config.yaml
n_layer: 11
head_dim: 64
norm_place: "pre"
attn_scale: 0.185
tie_embeddings: true
parallel_block: false
init_std_o: 0.00454
init_std_up: 0.0213
beta1: 0.9
lr_head: 0.0063
final_lr_fraction: 0.0
MLP neurons of a small language model. Each row is named by its layer, matrix (up: input weights) and neuron, and shows model dimensions 0-127. Each number is 128 + 24 x the weight over its row's rms, rounded and kept within 0 to 255. Numbers have three digits each.
A block is one neuron, or neurons of one layer that tend to fire together. After each block is what it responds to, as a language model described it from the Wikipedia text at the highest values.

L3.up230:159120123178152143099141117111161108085095089135134128105136154145141159136142113106135136117124146113113140126134153095128169139136123137150142123120112112103093173089088119129124142089142122110144164118103156135101123115148102142100149137148130197145136135129113162121130115171167117131134105133116135136124128061105144155161107173128143133077099158126139101135128127144087094107140
L3.up468:139103174103153180146163132128145119124126107090169106087133133161153107160107142143136140086053119145116139171134124134133154094149126167176163153133114147093119132138162125091139092101119145101159097115155165111128145102121136116125116122132113095085158126156103101132136130166136128138138154117102156127102150095152104108138126144127195142117107139106142100141128111159104171123136
L3.up504:118134137163185120095140101118121134158143140130155128132116120142130137163126134149091094148129167169135144089141120111127131130128144083127155163123111117117158138125145164087159089122101144099140088126142124099154103132100126145097158136115141156102121161180127126104106075089195131129092174134136091096129149134118113192161142110118135138098144077162168153094141134145141139156141
L3.up506:090130132164123149142164151104156131143083075130168140113141115130077128130108135133069148142128157124107150123150116111088159157096131146140129175102162123138178134146122101161140113123132144079160133167155178145106150099119128114148156162150153139134149155113115143121139123161188105141153159158123159116134123120133140121121115166132128093084117144102140134137128131112130166136151
L3.up562:139134123141150177136137142142168114122112122120115134118118108136154135137143152101116179162130124142136123153129115161157184165173133125143111162095135118094092141094122110137138073124114178121131118099114131166116112121158128092127149121141116116060156126110112139118141085109160143143116122104142134145122173106157080154171074145121149126076109128095104136117118133125116106132141
L3.up585:107146115116146163127161138112117119091074119112066121092135142150140124138129116141113161104114103111117155129106145146118221141165136144129100132051112140105126156100115119133140115111160100127129172102121134133084161142129157069088160125110111106130157112103130134154129113117147106094108136161091144112140143137160095153137103129114166097094107144109095165156108144103106145141159
L3.up593:084104156160122112114111129130154104088089139141115129085114079125090155152106082159092134122137148091119117084124101125118154129098084154097106155116161154134163164138156114156154118173124165130127097154140119146167103162131109133097136140165135157130154162157118099150113074113131115129139176140124122128095107110150082184170116125088124155120096100107135103099151112119142126134129
L3.up629:131079157138127153123164143121157126108133102139120123120100098071147089086127128136135120103101176129113159114114125125118148139139129134122117095094178082100169101124120164127136135125063131095131137127168134156177108117153129180127131110120154116105120121103082087142145122133112156146101095134073157129153148119165132124115092133094112100104093116135104121163099113112099161113179
L3.up657:117154111159113158149120116073131128148129109123088117104102105078139143114117101143064142122151122104141158139092104113115166124125105143118117150146117132140121150098159152159152107100097143126108109151145130146115105123152150145127164134147130119134108177139108120109114118116165111132151126163138142133116150113142076160169131165108123153090106135125125129114120140079143138135177
L3.up665:136129132124096145088132161124143135107087123111104152129065162127148160122124168125134162131107164142142132105113116110119128121129164161139127168086106117074106150123115088098147113164163137107159152150128148175100147115159125177156163150124121111111110134106139130169139106124144144136099129115137177159100144112159109123135114142097170118099148166167075112131137124127097129081130
L3.up730:102144136137156149115127136076104144075120108096115119139134171105134111149128101132128140113115117141144118125132173155130126124188149124147167195118157107095138086141137165173128092069149167113160146145124102122154115121111089142085108133150114103102155105105107108175114074125130149132101142139111165081157127114151167171115161119136087107134096117127111129116154147137135128152139
L3.up836:140124123129095162134109157134118095196101103157105130112106124112130120103109137145112200080097126125095140110181121140126145131114108146134091148098137172099141163111097116122123098154128122100168121135157141175108129117179117132096115109132113151141137156142130167139153089111160122140103110122145126154121148114172123149140117120090158131114108134096092166124168142108131109103127
L3.up872:121135144101113165111122161187115129143123123103106165090120127151106149114113125130093181135077120134132127111086105127119114122133131120151099094100106115122108144142131127147143116085106102134116094168187162161139081096133146143098110171136150097130169157141119109138132139166122158125142119117104195115113135101130128169180105157111147126099124135134126118149143139194119137123142
L3.up873:130139105128135104121130146136181118129113117123119139103113108103121123116138089137135165112120167121152098100131143148109186145191121117130165165098148087103118168119122146173155096111155176117129130112149110132130142103122127119110165129132097131088138131116129083119107078138150183128131132124134135153118134092148103164164125172156127129084089131122127089111136115121094119121159
L3.up891:132121118174118123124115124112183138137113165133116112147133150105110101075124153115120143125086126146136159159127175107141142129136118125136101123113148125115073112140132146092133118120123144119129176146127136150132111102180129184128146179145128097102162139122116136179128127097164167125117102088085168129119156093145171113108131173160128147115147133143093145142127126146138122091145
L3.up1015:114074135131104180111179159165138151111080135115119112129102135137169103125103128131140141137083193125117110099153108110107172163108100107157140144065152114117140118074122122087142091145145144152156148113114138175111163135116129133080132137106129126118161147123125091151142092142143147137107143128079167149122126097132103123144144128129189141085138129104114143132135121089145104108135
Responds to: Nationality adjective endings

L5.up194:111143161082116190117172119083149147081148114142114125128113114123167138111117149112169082121136148142097146127150140124123140117137130108150105131113158128105116120080125139099151132145127143119125149112148130122147123107156125126130085144192089161152167128128096098152108128130123164171103129163155165176100154123134114121129127142112145083124121121135095111122149179133124146103139
L5.up201:145153115169124136132156156092152117135121121106114130104140137093092142146125129120141126098101141167102152136135134117125182134161172138121164139132154116147119167094125157113157118152113146136113108132146126113140156111147115122123141145162147143092160127121079139149113094122173156107147168152113122108096151122125104159101136153124114143090101123155131123128161135119121147130130
L5.up679:144113145109142127144152164094140148114141120123124115108101113134145147161116161132107108134151141181122142121144102089159147145131156120155109135158166123112124121088125132140136118156123125141155119133151139128161100127134110177114090131148129117129175137118100106145140123106116112135136126126150131161083144052154097117133134124123126146030130107142130133110113169130134170113132
L5.up780:129146115137144160107131151147164130128164100128105131115116118121119122126123090124120159120135128137138126115160090113134117146108124119156132113084185123142138110113123131074101125187098150119179100143148100157177107121104136140083147148125144095120130143127123165181138099152143141107145131150143225139140152089134093118127070154141114146120114136098130149129103158100144128134131
Responds to: Possessive determiners before nouns

L3.up30:156114119102148159121171156140119122122065075155126125066118100127144127186138103140105148083154137088128156157121154156101168129126126144109142129133157128096131153145128144126104107144101164144176142109113174119100137113142128078132175146144114158110110113148137156122086099106168111116139133146124115101095151107168120143127120185136152141122113132156110125143087142113146155147156
L3.up97:115125199119124184112125130129101156135112101157148102105137144140125138183095143164136146110134145117118158117161117127134128119090107128172133102087108132137110144117134136110119112117135115116131076129122168187155130103123142148131079149133085153142140129150120112136135137102123089125130130167142126142047100107106116149125100151076144205096130138114123172128112141132161152143159
L3.up143:127141191116186158098114126099160113103115120185153113157108121122129122111110103137078149167124120073114135139158144150148139099123115139128138134145106177096136126084151140133110118085109161112115150085112143148156159142152111101100111110171096149139166121102097133148171127109115124133088147131120128122124148138094110165137111156148126178093071131140097149138179146123090141088200
L3.up207:125153133094144115119110162126107142145108097123127079146134111118087144160098113153107128125094160097141125093127093096166128123114150122106102140110169127113098114135174137142141079122124150145129111127111160159137116134141107117102116128147117159100144142118115132178149125096118105166130114109135146186124147069123108175124092125115123147136080135127148133131134148133172126111144
L3.up217:114147126103166100119133155125130133116098099140091112141134143138123106140137067149147129129120110120105153144157115117138120149124153158111162156099139085145145166148148149127115091056127133112186127156075120155138147121139071155120144142100111144115134136155144142100125121106132107134105155137140119131118139093142088151117111120142171118159094108139141161128123162085115145175166
L3.up262:096163174118122101124156135127119126119106144134101141110124089121109120125116091149179121141157128114114138092106098127093093162102113117126127134130179106141177129133119135141140064165086106077154127161142133119082109130141091156099094113169098104118139160154144112118125099117128136146109152180126128154143175149114130130161092126107135146129115091131132149126128115108164084164135
L3.up293:134141101120156105100169119099127146143102112128128120125094151161124126122115110124111128153080149144131159162160092121126155132099104130136115156108118137147133117110104098100107083067101106129139148139148125178132146127138127122117116112163144172131165112114104147111161139146116120164156093115113168162130122112137096194114069104161105103095150140091134120129104119115098096107139
L3.up310:112132138131166112125141126136215134106089110158154123128124145089136136124100083162120137114141109128123152124129129148174180109109133163140123135125125129123109170114113160151153112085140125127146134153123138135120100108148109135070118143140086195085135138130118160128099082110150118130149107129144154168101177083105088154105097182100105124135129146114139141143173162079089132138189
L3.up577:140112169124151128133127122112145162085122103139177111146135143131102131084072124107105135116103122137135111160120138101111150135105136163136099112135135129129125104148132147119122107139166117105167172134072125141108135138136127136151135153194090102143151149128120151159114155156114121132117129101129141195147167156122123118119071137101109069148153142101131106110129151098131120104143
L3.up602:082167142111122137112157121136133163133132135093169108109135080161153098159127138124156093122149148137148115091113127073144110124105120124111086131114077119140179072122095140110098052116150140120169162154142127146172142136117094102128091121145112118141143171150122148120135081133125118150096130121124129112099142108125137162140125110121153167121115149095154149120089139156120112149135
L3.up706:129173124102160122114114100145116130140083113148101127119099109087095117151067088137064143088130123175150137178138118153117135130108136179125096088095148125160150126096121131148157114134117128121113180145121150107120139120121109119144156110159120099134149142167125106126095024126126156140155077125104134116123143102145131147114087151138190088135125126151128150119134123131135136145130
L3.up740:130172100086114126111148132108099139156158113122155130121112129130147131133082077164161131099128114102143139135101114153158133159115088120125117093140119120111144108075129125138160073123144116126135136118107174123111123122114140156135124133150127130139166142127099105126122061156136100142106143167111099142112146112154153163151094144093126118116116114087149194142117148161183109109149
L3.up751:102118132107105121063121113154102138156106145126119101131079119143118125145109120114094104160144137152081118096119118072159151132097127110154135101088126126118098158078171110124119119155107112116167109141131165148101113087115140120129102149136099145138146140147098131158174122080171114148120173106121130141096159120118101137141106126132131163083092121177138124131108174153145140116177
L3.up795:144129135108147108128154124142120131133106089150129090136107101147119126128113107140123141148145153120134162134125120142103130132133122151142148099097130169144111151089133148093140073095111124101156130137138154143138168110167101191071118147114068153113149136133133118131095093092125127121087100177107108115115110095127117153154118162146182108132094140163095130136117196156145162123135
L3.up879:100156123085138149145171123147112161131092122121134107116134099138106111172091116123125131108093113121140101081170088144185122157112163132140135140094200163100140093135162133110178076140120140140129075172143133153141163143151087136102112125132099164105159161169123124157129100093126124139112125108125146132108137092127092158103109101102134134130156088140140124097114159131161134151135
L3.up994:108149122098146096091167109135143137139130109155110116120098142138097103119107089123139190109109081135131175154154134153138130136138125153125141117118127153124162148141153141120156074107135132098154147137129128122094151110125128162115110124097134125115094162167143151116096070133144143143108126142113169093111205104126156112136066151159177124132113106128118166135107131145111140088142
Responds to: Month names before numbers

L3.up8:133094118104139113103134151100180137115176113162154099146142163179173119101146145173136136189121167124088113138160149086130132144127124193106168138095117130100141167095131145167105060123139142109156105186159141158104178146175119174131135135124158122131142092142141122123131161081129103178108103140102168095098126083119134101155134139136120112083109113121135125134132122148107124128142
L3.up25:138124113102099162144124158140136108136116057132124108120120160116120100164145164147134119151123137112077138115126166139116145127132146094133159144087154115125111085179124134099111112099102155109189142129150134130103131121170120134107131116087112167104146114108146172159132142087150188137104146110112157157066141105129075151138085136141124157145106129131097131149112133150095157111152
L3.up93:073103097118111109088102146101118119126155156103165135101149136128148133119146154105134159155079133167118125156116150136152161167166151137168128152105097169098126130146157135113151112110124122086146097140110145140086163153143128094106096155116134134151168134115109128125133084091171113166108124136127160137070138115133104152163156107120194103098074122116127118120097129167125110097129
L3.up198:116132123113086166095156157130148103130140081149173067084133151136146116131100124148153151115114114114087151123117136111152130123103094132142175168128157121104127094142108134145141128151123174116149081127148143141113129141170143112152101129144139164097106128142144158126136157135130109182116093125148097103129153130150104140122138103107156110133127148099093161108145119138113110077137
L3.up243:160110139081154137099129108107138114091124111145117122133155146143174106142139110134124127159071142145114133131141123107091138124126177156116148117142127101095132123088126137133108142089118138132139143110120112166104182121136134144119098118123132113122134089147105141121109133074113134165130140144067163126125192101086159148151109119099140168118103119144121137150144134150106132145148
L3.up430:112076174136117104095126142102148130144121145129098146149144096092101129166113116129119152098122177160106116159130173137165130164158130146130144144087083125069124109113153148097133114131111130107147119095143172126164096119146088145101144155108095072094152165150101110134144099121172159144152114096112186149133138122138150135131112164146146101114139154096153108124164172146137164080149
L3.up437:131133125131114194071145126112107112138173117105074122103103165139118114158133178149149159157108141147091119124148129127083201163129134135106136126089124114118101127111172100096154097100121116120167146175092136206114163142135118135148124112127114173157135112147096151118134126131144107174136140103089165139092120112101106131146127137115107098111126108129123121155102161126130121119131
L3.up555:126106137063117131133100121114080135093087117122096104086085142160136097132096112124117144108105122082119129167094130093134135112081143149147099126134168077163142113174116110134115130118115143106156111164118123157084099089122125163115150147108122092132131136128159125179107124130159111145122176066105163159083148126136122160117103115119135136096136139116136108126136133130108144136157
L3.up605:102088161121164130095177156089119135152113105180152090085087127132140101129110141165140128131126122155140162138140086114116131108115128148138192109127111154071128142126136164083135118112140119098185139115143113157097150112194098110120113092119129140104127138163120112150129140114116084166073125106143120161105199099098136151132125169128153168128156138121131145131163139115103116157140
L3.up649:129122121082136123130156127144078145114154143128138128115116131145148111187130141119173138115093126116149107135130094173150131115100130125147151112067110129090105091103133137092121112065113160123145099148119136137109114180137144142131154113099111139131179105160121142145107094114121127164116138131119141077119138081160159169142099107131131072125104114134111148096145140132133133098144
L3.up782:108101115091148126122071108140138104142152113115154113130136087141153128142147125120074133161079163081116135157184110135147137127136143112163128126071117180093129101127122107155166114107121169110106112099145172168122140150149127098089096135135153119103144144138117155152113132116111118160111120068119173117103118127141106162150128146127098122091081127164141094116121154186160144119154
L3.up860:116131126115111180118171156144148114137144138108118113139125134108147070148116115133107132143129116111123161162143113098102152168120114134112128143143133089111115129127128104136100110136130134118170119162125145122137173151195166168156126113107124148151129149139137141093128146104171138122128156196118097151069155083136135109135143122160120145079103132129142123156146137101113132102148
L3.up907:118080118087115088107112141109108118100137089151152116116106125114174101123129116161122145152110119106106116140109176115150150165129153162116147144107107144087110072152120119126087105122082171106168125112147141138100163147160134103139097121165144142135172153140115152111141137130138121175127101095106179155069153073161115136167125160132124090100100103133155124100137144145134137084126
L3.up909:138134117100083122153126136120101118166073091152152111060064140122095091135101148124132176133145129124127139118139132117101135125123133164133133131123111111114131148191140164112142121110089125088153138109168179148104148078185123142147112167121100117114155153118144134128117106109154133133082092138105164165139161099119100129130089129123182120130084125093127147116106110119143158108136
L3.up932:146107132124151121144148125116154104099136114199123091113138105131129098133146102173090163117122148108063146099131125127129131122153177184107136132106088157112152159124145148083123101133091129109091112128129123124122155166155131128147125145082129139115118131140116108130106162139151075174100130147125131121099120120148084117155144120137166192126067108127138089103180130181136156148132
L3.up954:092062118122148145126097111098147086101143167095137126134123103150119155192145139160109133119099102137130094125137138144131157136178126104111168149123110084083094123100143133103140111116101199143199121117126132152151135172148126114103139116117082137060200112133126154130169117110132141132132142085128135162147146091137103128135136133112112136091149122087153107126126130163152134132139
Responds to: Mid-word fragments before suffixes

L8.up703:125128170120088130103132148126113151141137095119140099121092109102131140092078156115103096127081107137094124119167147114129139118089166155150139145121107099118188074107168113114107132139125095130119114170108128114112150128133100160099144128161101118153097136107075083135143114167111086141138163139110091141059135122118143165160134147123130119137107131172123141084120139128125151112135
Responds to: After proper names

L8.up908:064114104124119182123135186147124131113124103143114117170109147136111087143088120117130144131133156113095142157181119102145115103101110096116123135108132168154166149133152115132172088139118156101144089140161130147148135133128151165130092139142104181116120172157087120139127125122135142143111165129141151109096099092129124153144121125147125163115115102123122082132105136138079121118137
Responds to: Number-expecting positions

L8.up712:073140116166102159133064168116141100123102110132124125123121137118123146089113125114134188124095147128142101144113113144178171089122141127173108061089151119131125142143147111129149099140173103100122160120160128126113144145117103076128110132117133117126138125101143143158146113164118155134109102088098128101129144123092076182140108159154121135148118133136128124110135124136130141092165
Responds to: Predictable mid-word fragments

L3.up187:089116138121117146092144193089078122094090142116121109096079159154120133146117169136166169114101100087156143138111102127119144095120101133118128091111134140105117128163140169126169141128126123126126123117125106168102114156129151155149108172100123139147122106150121142145107099148125135149084133129146117164098111089106130135112124149039147125084117161117111115104139142139126160123148
L3.up343:156070163117128138107151138096121150090126113105110120108132144114149138115135131122155154119085169146133112143145121106123126139104131112173164134135141158107123068136115105073126135111121108131142070095154144147106130133125143150144138117122140123134125109115115089133133140165149097134137189145114137129080141091112123095125086170132134111146091154120128084140124122143110145162134
L3.up349:151137114156130177104097160097109126142090147112122136114097160116217132127109171135135141103115095104163127112142108149133144130114123136155129147107105149099120134085128100152155138098163140122123136138162140162158132152146074158141142125083078143104114143134112133136088142149164110172116145115127104128074135121129114123130115126130132129112100073095144130088121118137145134099125
L3.up416:155101112116132149136151196148158119107112089164126086118089132112110100140085142157135132120088135119125144147138137133149143090156157193117108096141139141109119119161134127111140143113130105168151126116122115176082162126176116140177159120100146095130123129134118107151112132086141153132136122121142104110136140120097128126103141121117156150116125128143108135125127118170093165128121
L3.up422:167135168128130151111164137136125141127114081132145124124097151130199094152132171121136093117117167093139145169154120106128149123110151123163118101157105140106097083104143122095109134128107126130129156101105148130115166137122083128132090137171131135121125150129109087122155117130122082150132155104118147138091119081090180124140102139148165111148116144114109117153142187149133175132157
L3.up489:115119103104116155130096143116134133124112071127109139177103141108134111103132123126156134100106118114115158155152142124118147150117121153181111138144161160148149081123162111091111121110117118114164116117132144104040147109129156124133118155093149119147137112150096116182098130101159089145142144111128148131105128157114155114171127111082166161111096159147124073131144130110127124117142
L3.up494:155137115125132139141162176126137176149101120155192129140109136107131131114086091139134153157102159113126118136117114104126154116104115164148138120068094125137123113103184153098129105128142104148125074087122157150119108119110142138146123152131115134114140152128074138162145140113149151112124148151109140112150113118083100101138135165099161134128121121142100170155122142141139168105165
L3.up498:124114115132119137106121102132110124086129116133149113158112169130134148118125145081120127102145121118157144098175109152088110137168108156131165166125098113122126104126157120108132125130129137158129174134111125172118177101126110107137155141056143162086125115150112131151083135145112102164112164130147141078112158126109108158125122171105107130119145123123098135130135148117149119144116
L3.up528:113117108124133144094131118141160169108086122095130137117133113143151105180115134128138181079127100148131141113139111119126119097141117169142115101128146135113131112127129089085111144143139136114158100140158121115142104132132155133092087183068103113159117110114122119148134074117125079097134127156128155120118174108108150113131127124117145182150103163155138109145119121124099142128114
L3.up545:119107118107126135132126164122112110120158116123135113100117096144113108107129153107110122130067145112147133119139090131113137140121150129141176143117145177089123132113153129116106099113142114145142139149146151153097137121121145125087102131107123119098111128193086117150093111134162146166103174143126139124045132115153128108187163140137171139083099126139105134168115153140142141091156
L3.up560:128091118105146127104159151121139101140103146120141119140098095109135143123103149152117176160096151085122119114163087117101139115117107139180132133141113160120120100157153099092117134118095128087113116106163141157112155146159116098064145157111124090106114112120069147137157151139120115137104116088130130162108121139130117122131113121088160123117113133177098113133089130182142132160133
L3.up581:110097121127154104083163166129105148129169149119137133140125167123129137151101122171145132128031127101125134099127140116138134118085108123176126148133111143105133101155122135128134132127118126152134093128113141139071116119108135115146084100126161109124119128133089084189116125158111128117146129138122161104117151128115115137139117159139144161130117112117124120153191102171100132149123
L3.up699:106092166101081152149108117107120139138157133101112096137083158095155088159120159149113086075143147168150135142111071079111119092150151140128105138108092132144135117086135155100148150123169158127109140135108151131154120132098125163113124112107094140091140144152085116126079084126135130140177111142131122133094154099156049144117134156139185123154097107136111153140128174141154155097128
L3.up808:100132159071108160121117159144095103128109136095105088138125160125092154129096142137143163106121145136126132124118129145136161124183108127160142131126138158095097110169159127140169085104126121106134136147113141123158118127123150121130125094133132121109142143154148120117098121139180139088186118123166154181089100095138099153128089161114175095101116118143130117122100137099123142137159
L3.up824:140118152105131137085137151082098165144135098086115128054126106077138118147150153121125148118084135087135099099137078141104164133110119134142147159131129116142158127134144102102112125129102136094139079140111100152130108157103110120110155107155117162117149153136101151133113122128146114142164197145098125132128136130096085166148115169132149134126115126103121097089136133140151142136150
L3.up927:132115129098106169128119121156129176134088111099101145126143137150143129141120123160141105091076179110111118148115133124122165145132096183150164199123164153126136134127169116117136096117132134150187074136117142158118140146132115128104130142122131109045166124129154119115115083127158138122150149132131124129130125121105157115172093142121144107123149127088124066131125129107076131134123
Responds to: Word-completing suffix pieces

L5.up346:121154183104167138118165172139120123145145110128169099143112130083102086093131130130157116123118122172139102106119113116128134144144112133156144160111132146149118125119149131102127105090128120131143147119147136099145130138112084128133116139118123135141154113116090081137110108090113119193093150115100115138088110125140069131192085115084166157124123117132167140139150139136141138129139
L5.up484:148126161110162146114163116113095121110114139106128125100129085141132132136147136140122102131113189162110143100165082074108130142112131176184106110105140129122134115083119108108123108129110111094146129148141124091101169119129111132100133153173099147111150131146113129156112127138105141121139142109106176162116159131119163142148102113071129153108091139150114111138106148134141173147107
L5.up540:111127131133108153113134147131116105118084098098117122125097113122116100120093136115130108105133163142118098077122062084105155113141110139177151103101162183152135155093147133107145116084123105095163121120148160155151131126190096154096124120118136148139177122151126116131150114077129117173095106109132130140125103123097127145152131095119177176139111129143104127126166148138152146107127
L5.up866:115076197128111144109094157082138160104119084145089101124115161133129132097104146126161084127147143138064162100143131069124166131106091130139087114145141120137158129139142166136143114114160132117162125127121152140140102108154140166123143135163138152143153163122136084143138134102120129187115120111134143155098159127120126136165082112121138151105132122124122140117131139133131140116120
Responds to: Determiners after prepositions

L5.up474:109149151099146118098148155144141093143091131173121129120136117144163070122130088170092172140082123132123121144117107120125126134151145114113115126138171165074123115122131116126116104128120091112154145142144131115108108137202120107141102139136170103149132115137112125146095136121149122140128137099118133106138116131114129129164106153098119139111126121110114097168129164179129132096157
L5.up591:111145127117149132123119172129132131093105112173131084140096128076115124122097106154105124144163166102118148159112116082150117123121148137151181143085146155105155110144111114137149117126136116076152144124123146122121146109089125120134135158099102110105089157155132144139098131108116121137142110129112149099092122147079123160115096144101139134061094136153123131119121147144131143110150
L5.up912:090117091138136145097104146096106111104104147141124111076117171118138079142136120109133200086126145118096140122112149091090144167129139131118086123122139145098145130133130126152140136127146135127126166153130126184098132133107127158156153143145092132133134091179090125128114088131079123160125162129142129126044124096151167124103089119155119118068122111133151147139139167100120123092131
L5.up969:116150125137151095096150169111148114147100134156116103118134134114099087125113116164145168115076119134118135141128099132139111113145136157105143109082127117067107126152127146145152104089148116112118173117128156117090137131157145159163123146105141135135135127119106087159116142167134106130082188154126103118106102114126114132104131132133112127122086111158131129135139116124120159130168
Responds to: Adverb suffix and quantifier slots